MLP neurons of a small language model. Each row is named by its layer, matrix (down: output weights) and neuron, and shows model dimensions 128-223. Each number is 128 + 24 x the weight over its row's rms, rounded and kept within 0 to 255. Numbers have three digits each. A neuron's up and down rows have the sign that makes its largest values positive.
A block is one neuron, or neurons of one layer that tend to fire together. After each block is what it responds to, as a language model described it from the Wikipedia text at the highest values.

L6.down62:112117140125129133120124085152142157142098104118146162115140125125108137147171105135096120142110105140095113125138120135131175113122130105140145157146113127155096083094115143096138124140125174163097137138133159150101145093149152125144098127169134108126233147143135082100143140128115101136
L6.down407:164098074065105123129103111142132110081136136150132130132144077137111116152141126124121147119135124186135135160098139084139128093145161091105078135138151169126083122144138160116121158126158157166124104093151116090111127103137106121126151128106103128140148139131137114111136141123110151105
L6.down441:118096122108128104154085075114128163162101154154083154111164122113086148155129125132106148151096123160123145103136176124130124152147154137113109109151141126133133153122121148095159111141114129171157137118117098114114129150132130127118113111142171128117148145121180123110158148101086152125
L6.down972:103133121121155099146108137099102117127158158120138186106120076139129146120143103128095140106139137167127120148115118121092102110135115128158132073109147113118079125135136114134093119153151163150149170088127114106124158126157113139125163121132130090131113133091127147095144148115118072099
Responds to: Generic action or transformation verbs, especially make, become, play, provide, and the word as, placed before an object or complement (makes the moon stop).

L6.down502:084154111142127112109111080125161124172123190117191121129139150114189107109144110091126183130127116103088109116132123150116123122089144092109124133150155124159094128132138123098116148124098139078146074091151170166127131157139129129164114107125127065136158112114154144097113134139109125140
L6.down731:129172144113156090160187118136156123125087152146103130111103160099120136070149129131093111123148126112090125126117138151140129111127130152104123162153095132130130161089137176127131130144118149148133141119169117114097151135080153108118144141132136094101145109125133174119140135115106112176
L6.down871:154095124147169131151132148143107096106147140098118115125129136134110142127096090135144124130126141106159157105089151097172174149153148133100119140163098119119128131111120116156150128135127128078122116117097125124143150175099161126127117146107121138112111138133132147136140153155152185117
L6.down998:099177162146107139109145145121107153132152119140118089159124161146121153126119115127162093088124133109133132155147145143153139144113082130111110110130137121136089156103139118122148141121081132080154101114160134121160162148114175105122082120142081138080127120131117141110115142111135108155
Responds to: Relative pronouns and pronoun subjects that start a new clause after a noun phrase or comma, such as which, who, that, plus it and he.

L6.down29:156134144110111130127110140165149111129131147092155167111113153133135117134123103105143136208138164133150138163097140132094135107104137141136179116147127107094127080174139143135150062114161119110104124125155124120151148147146119149084123098144148138163158145132098144149151148117137125168
L6.down437:116139117145142113155096093130114121096121126167119092126127121122100144121112152142134106163146158170093124106126101092132137106102129120162094142105099122137146100122124124155113145088168153135139140096104142125130127190154073091171104136165119113095120108107121141137082089117126132129
L6.down632:096078107158140156132093173139166089131081091143110108130122091137149138127107103125137146132092129140126122146141135106127159119116124078153142108110140129104142115163110125123136143128140075139117088162140095109157171136124089136156124148138125129142084129130097125127110132085135119105
L6.down933:108121129167125128139128069110136168177092110146134141133129108097106156148100136091073120124132158146094081102127132159113108118133123127127152134103131156133115127155171130094147106138146131142098155145178146117180110143153138121109096104115138110104135100109143110106121125152159111095
Responds to: The second digit of a multi-digit number, mostly the 0 in 20xx years and the 9 in 19xx, often in tables and headings.

L5.down155:124120126136146159080161138112092073121086113174144134125151094157085147108105150128128138102138143149078133172174167117102128143113135110171174103145141106124134119130109142134096091134124124165094143137108122132132139144131144127117110095117130097163134136103092159149134147131146086106
L5.down175:120150136112108127110099114090133168151116123211112152124109130122096088139146106138125113125120100107138096133167147121123097124160127128130121133122105151120087135121126184097097169125105182100119157114159121119137121117150135095144095083130133110101111120125079118177117122110116141144
L5.down265:135115144136133132102134122111162111110107177126148111136174131108139144098140111141151144156113111180110101098176146106151115107136161159155092109144174134155118111148129123126120141130128087158087110104093126134161120138119133150097147114112094168133075125108108097138149094111170119148
L5.down563:118125118106115136107177173150105139109076134111117137138183100087124150136116190126124159140131117149131075159142077144127140143153116109173129116105146131080146123135140167116179092112131138187145116189120121155154104120134098109150167114077111137101157127140139108119125112148117126095
L5.down677:134146100121139100091132124127125108109102147173097147137131110173112159154159101118144125173160102139150092173139079164157108139128133123122185134155123133129173101098065142093133143171165146111137113107130175116151116109151125152130137131133056152076177164138124132122068127144136112142
L5.down879:120160162119163152157180145147104125110117150173163100108117131137123102137114134079108107093143102130117079120108151155145158118110111142124097127150155147080132130106116142126134160110156061112121144064130124121116119119118157084145103132123121134079135118189142185153130068124111109161
L5.down934:115173121164136086130138149090160093151136121122134107135162125130131113133138129114083133167107149151122103126106164100091134148125102138082098114116118144129124170148141129123125166142130128098144116153114134135130114144102149085122099177137138101158139123127090149113111091157141091154
L5.down1005:085130168145126122137156121137124136151177139171164126071138113142124105115096129145175132112127089116121089134132120132180151107071125146118131111123148152163146139154126122150102136169051096150158121132161171076117126100118112113105173146166139123119136095113142162127071131115119136144
Responds to: Connecting words that open a new clause, usually right after a comma, such as where, with, which, who, although, because.

L4.down447:140133075084133119155140102100128168114102134144152129094145125151153140106147100127109132168158142104144099064079127103127151118144106112124107153159132118094089114135155149104108106120142174127134121167168105135143138123116147177131139091129124115094144087099111139132113141117124112095
L4.down838:166138131141131118122118131107120115141123139184111119157111133155164157136086116138107167151162105168101109145113157110150156113128095071153134114105130136170109116110137126139134126173122117096132104108134155117140151164125112120123140074109127091113090124113153097136146141124132135171
Responds to: Bare transitive verbs right after infinitival "to" (give, take, raise, provide, gain), plus other verb stems such as drawing, sell, identify, and occasional stray coordinate or abbreviation fragments.

L4.down625:128107116110169103137081118151145179096119167182094087118155146105105133126129149112095092124143134134106123129150132122158143130099141140155132186128105136143123114151136120124098104162124152150150091142128139159148117152140111147109129133111165126123135176150122123139127169140151113163
L4.down941:103089126080166164103152119125135167123140044117128098128160121122098139150106095137080112126120080079105117114105118133118135122165111135150132133140143108142109123124145133116141143152129132132150158148144137123104149056131147104113140117156119120144117090104142135134177144160123120155
Responds to: Fires on the article the or The opening a noun phrase, after prepositions, verbs or sentence starts, as in during the, as the nominee, The album.

L6.down25:161158121152136161150093112121098122100132119168144123089107140128122130139088152168124107158102101132094130126105130135152120110122072137160122138130103151138123082140128164101132135078140128122098106107155108139151145133116109120143135144135132093155135153175133162105095105145122116126
L6.down662:150130129140121107140157145140098162129115149115097123191112158117154157131115083121106120144129119140163127119133134157107139105116059139158104168095092105071111095122110101139132141097140116112122123139160116130098131143088148162147137127121127106159107139110195137148111148178155147154
L6.down916:101095087115123129123087152126104127153163122109146133152119131089168117096123113104154104106121145072107117142108091122066132163122143096141121069133131121114094095142111126084175145114142187113118141144158117094116129139139121155112127110148150107112134169139132122163132127137095117148
L6.down948:154090107130138115119197152162117124117139121118123100080126125110156166150098118180155112166141134147098096094153168153131111145095107136139158126096172109093182124118109113114124134133141102165149133123114110082121109090093105131129137167133119101134132136127147159109124155146136133139
Responds to: Determiners opening a noun phrase, chiefly small numbers, possessives and demonstratives after prepositions or verbs, such as two, their, several, these.

L4.down436:170176142155112115169143154126104159102164166122120139143173131112100104130156129160128106101160091137135122075097116087114078092126132161117138111122109122137105118150121105116164077130124095127099144127125169137118118148164135118109090134125135155140146112149107142165151107140131116129
L4.down634:122179154123135134131161117136123184118108095164157135108145116156093146165113080121095140173109131127105108172168138176154137181095150136121088161129171116141155142128122164122152097136067112131155126133186135127126100122124147103125132132097145139129137152099125131114132119113073145099
Responds to: Conjunctions and relative words that start a new clause, mostly when, also after, although, where, which, because, that, at sentence start or after a comma.

L5.down1:152101135096106126126111141137138114093143154122096120140112149124131163134114137114114156119126112098147114141138159112119089126112177111091118135120105150143104116134113121081097092108155133130119154099136132113129132188142140122158138132150164109149126110133094116143094139086082166116
L5.down139:145147128101132125106166116122152100145152110132135108138148160108118093132156119120135152103119154117146130128098128115131111147093126157109111127123153090105095125082168128094128150160140153163125150121128093138149140118162108120056120165113122113157136135109115206067148148173132126138
L5.down363:120106131108144120102108146159115084151173128162122122147137122145136090130101139123172137126177104162162136122123133137133124144136130100128105121140139136157118127152170133104129175128121151089148165074118144154142119147124133097103101128120204117108131129125114178182099147137088138121
L5.down472:081126140121145150117138078148120145124105179153090087119153098119126092126159127159069088119168100094099129158102089112176144086111127123129131151154078114138127118160128135115129104136156141138099126113146126155104130102176144113101147122138139097118133143124169102153081135131130145143
L5.down486:144124180148138157166086137090174112139118109082137103110103110077107118133107114156110142164079129103149149117134116146102175144135123127110121114111144125089124119130087110141122156124163136127148151154120124144128127144154085116158127145137136124108116150120095160109109139127131127151
L5.down686:132158166117104090143101103148155107142138157150134118089153131116143104080134137143139107122128105125148124138118153100128147085154135134112131168111151116152145107131156150122094109157149116091125107135168139124133150143088177113163138099136133068124106169174136087157146137092168172087
L5.down812:118129152127108154101104097124101088123142115143149163148118143128102126134186143156123126129140083078144140146134125176130136153127162132097134118141167155115127154157125121117108153180129126151174089110120119135101127130098145100159135107142083118126108093128139127129150131120134106154
L5.down884:141116169108187071116126131165131139140122139141081103124136145147109117125106151173119172162139110154092138125170147127123141098105130111123113158124148134119122122133133146141133123129156119126186193143117149073141130157123109090108145111134165129143111120162139137134134140129074115130
Responds to: The word "the" right after a preposition or "one of", opening a noun phrase, as in "one of the most", "for the Seattle Mariners", "of the novel"; occasionally mid-word pieces.

L4.down187:141140136146147101136159134131109106131126044110070092175142102122122126097137112094156132176144156113098111116125160107095122097110172150140114174105150147157162138117130126168118121095133093134132131116137133120107118089141140116133166105154123087152112129108184121093166144114120109113
L4.down866:100139145181137097104105113178114190121110122133155138143148128128119167101123116118150131114136121139128106164106139124097137147091139135145128169083115134126154100137186140125101114103086068166155144127078107160119113165100095145142143114110096096178189108105145107102121132113125135133
Responds to: The "0" right after a leading "2" in 21st-century years, as in 2020, 2001 and 2015, found in dates, tables and seasons.

L5.down73:142072106146115163176115141137111158144138116180129148165184140148111123151188094091124151126164117159153078108128152144156117146162142117136136146113123113110137116146160119155160088130128144145117097141117126157077109155139126082125107089138163101130141115144185123124152157092126121103
L5.down150:135101139156118137116146118135133198139118142098056080116130109124160148113134126111112153111142138093112118143144118110140165138132136102144102094100125121139108130132185159149102115120149134130138137082107128153137117116091162109162120146168075134087122108103151129165142158110081142124
L5.down458:164133120126134147144172169171101142145179125124102096100174135145142132141147114116164150143122153160119106127132139124125153116153170095106120121120130086076152072118108103139162161133084107122194090121107153120084130135148086128176120170090143127131119106136125145119138205149090109143
L5.down579:124126134148117171088142149146100167139133134159081163107133118144089115156124159114092140134127119145138114104099125127096103119129147154131072153140198138114137121140156123175132123124109122158103115125137157120114131133126084163167129122127160173136144123134099113103158165132113089139
L5.down795:162131073159149109122119142128116171099167136110090116097134116104093103162120150150128139150097133142092127159094173126090128144181144140103102135108151137131140077118164174159140147145076069178103165141139105169077129149157137110132142105132144141157114126134090112105113158115091109121
L5.down887:136130142131125120128153131165120148130149159153122138116147079116160120170161113143141125113155118153124137135096099115120120112164140160147118159114121098096158096113160105164127128144122105130144157131145113154110163148188141113103123102123128129123154181157127128103189190106149109138
L5.down898:143096140128123098114146151129081135147163150119098142083113081098083197161141151109117164084145130114107118107083128112122178086119148149130083140122109109122153077145119121181130186104120100113123123134111158131131119105130132159102127114082106118126184152092138130139149132119119105184
L5.down953:111143160123111130124148119146130115188112136150089139131130084157082119127120132126094149171124116134104108087100151101108132119088189139146126124107135123108148092111172127180085130117112111123113128122138132105166142118098116119160144101136106178141117130147152139137133123159072113161
Responds to: The second digit of four-digit years beginning 20 (the 0 in 2003, 2017, 2024), in dates, tables and running text.

L5.down17:078132114172094108119118106099163150123123160143076133098080125161124137092128089180188116161124106133123149117093158127093136140112103113076128133113101136080119102130151124104144121088135138114135117147100137153136112129142152129142168168106129117155150124091154085183108150147147150105
L5.down134:146085130094153086125122109143111189117128110136108116133159144101126137176140131118139114103173122146150097110105102142136117122149151105141150179112142102122098115172135140098117144141143107153155133155105108131133121121106141158134127120109104115184144108083113134139118084104128134184
L5.down277:119098118102115137129146159135170117125124116094149112112122103132121115121148121132089121106106101131135168112100107173126142069136119066153149100126118104153132118120081114148157141148152142118111144171165108112122176112149142138133124157115119114105135124118142116127098137154115150125
L5.down596:148092111130120141136175135138143140118135130133129131102115100186128137111114120097164169150142102122105100128143137135154100155137128128133108175166115110085147139147168098124124151172102126142112168168141100124139125160142092118149099129152125113129134125136152094116112130136107090140
L5.down706:148078143078152115127172116161097157120102128174133128136119085130118105161164192135107087099156140136099107113120117115124136152118121117139093173107180137135105148141148132134142124113129111135061147156137156126086130125135091159114104115148146101113153131186136132100136141152132108128
L5.down801:123160173106153102185166103166112114139137098121107104136144150131143102128119080140111152118142133116138126110123132109149177124124154136125132149129151122130141126118125133149108104162137096175101132158158176128088124115123153098106156118156155128140131117125162087121132144104148150157
L5.down824:134140133140122150110107119134131132120108129181178137124153140157130159100155154090141146130131118129138133135155119117134123117114115161090136136145116124169116104130123132099188084146102109109119077136123160134120085144120157134127097103155104135119133076172136126143142159115148157106
L5.down962:125145134109096152131093072140131150163125135147108133119102088113160093122124132153165139121098080155122164163075131153127122147130106114103164146154124145116214125137148114082129126124154125111137133121106150144135128117163138168088116123098079135149119134121125097105112129102090108119
Responds to: Forms of make (makes, made) right after a subject, often causative as in made him sheriff or makes it the only; also have, had, gives, and of after one or both.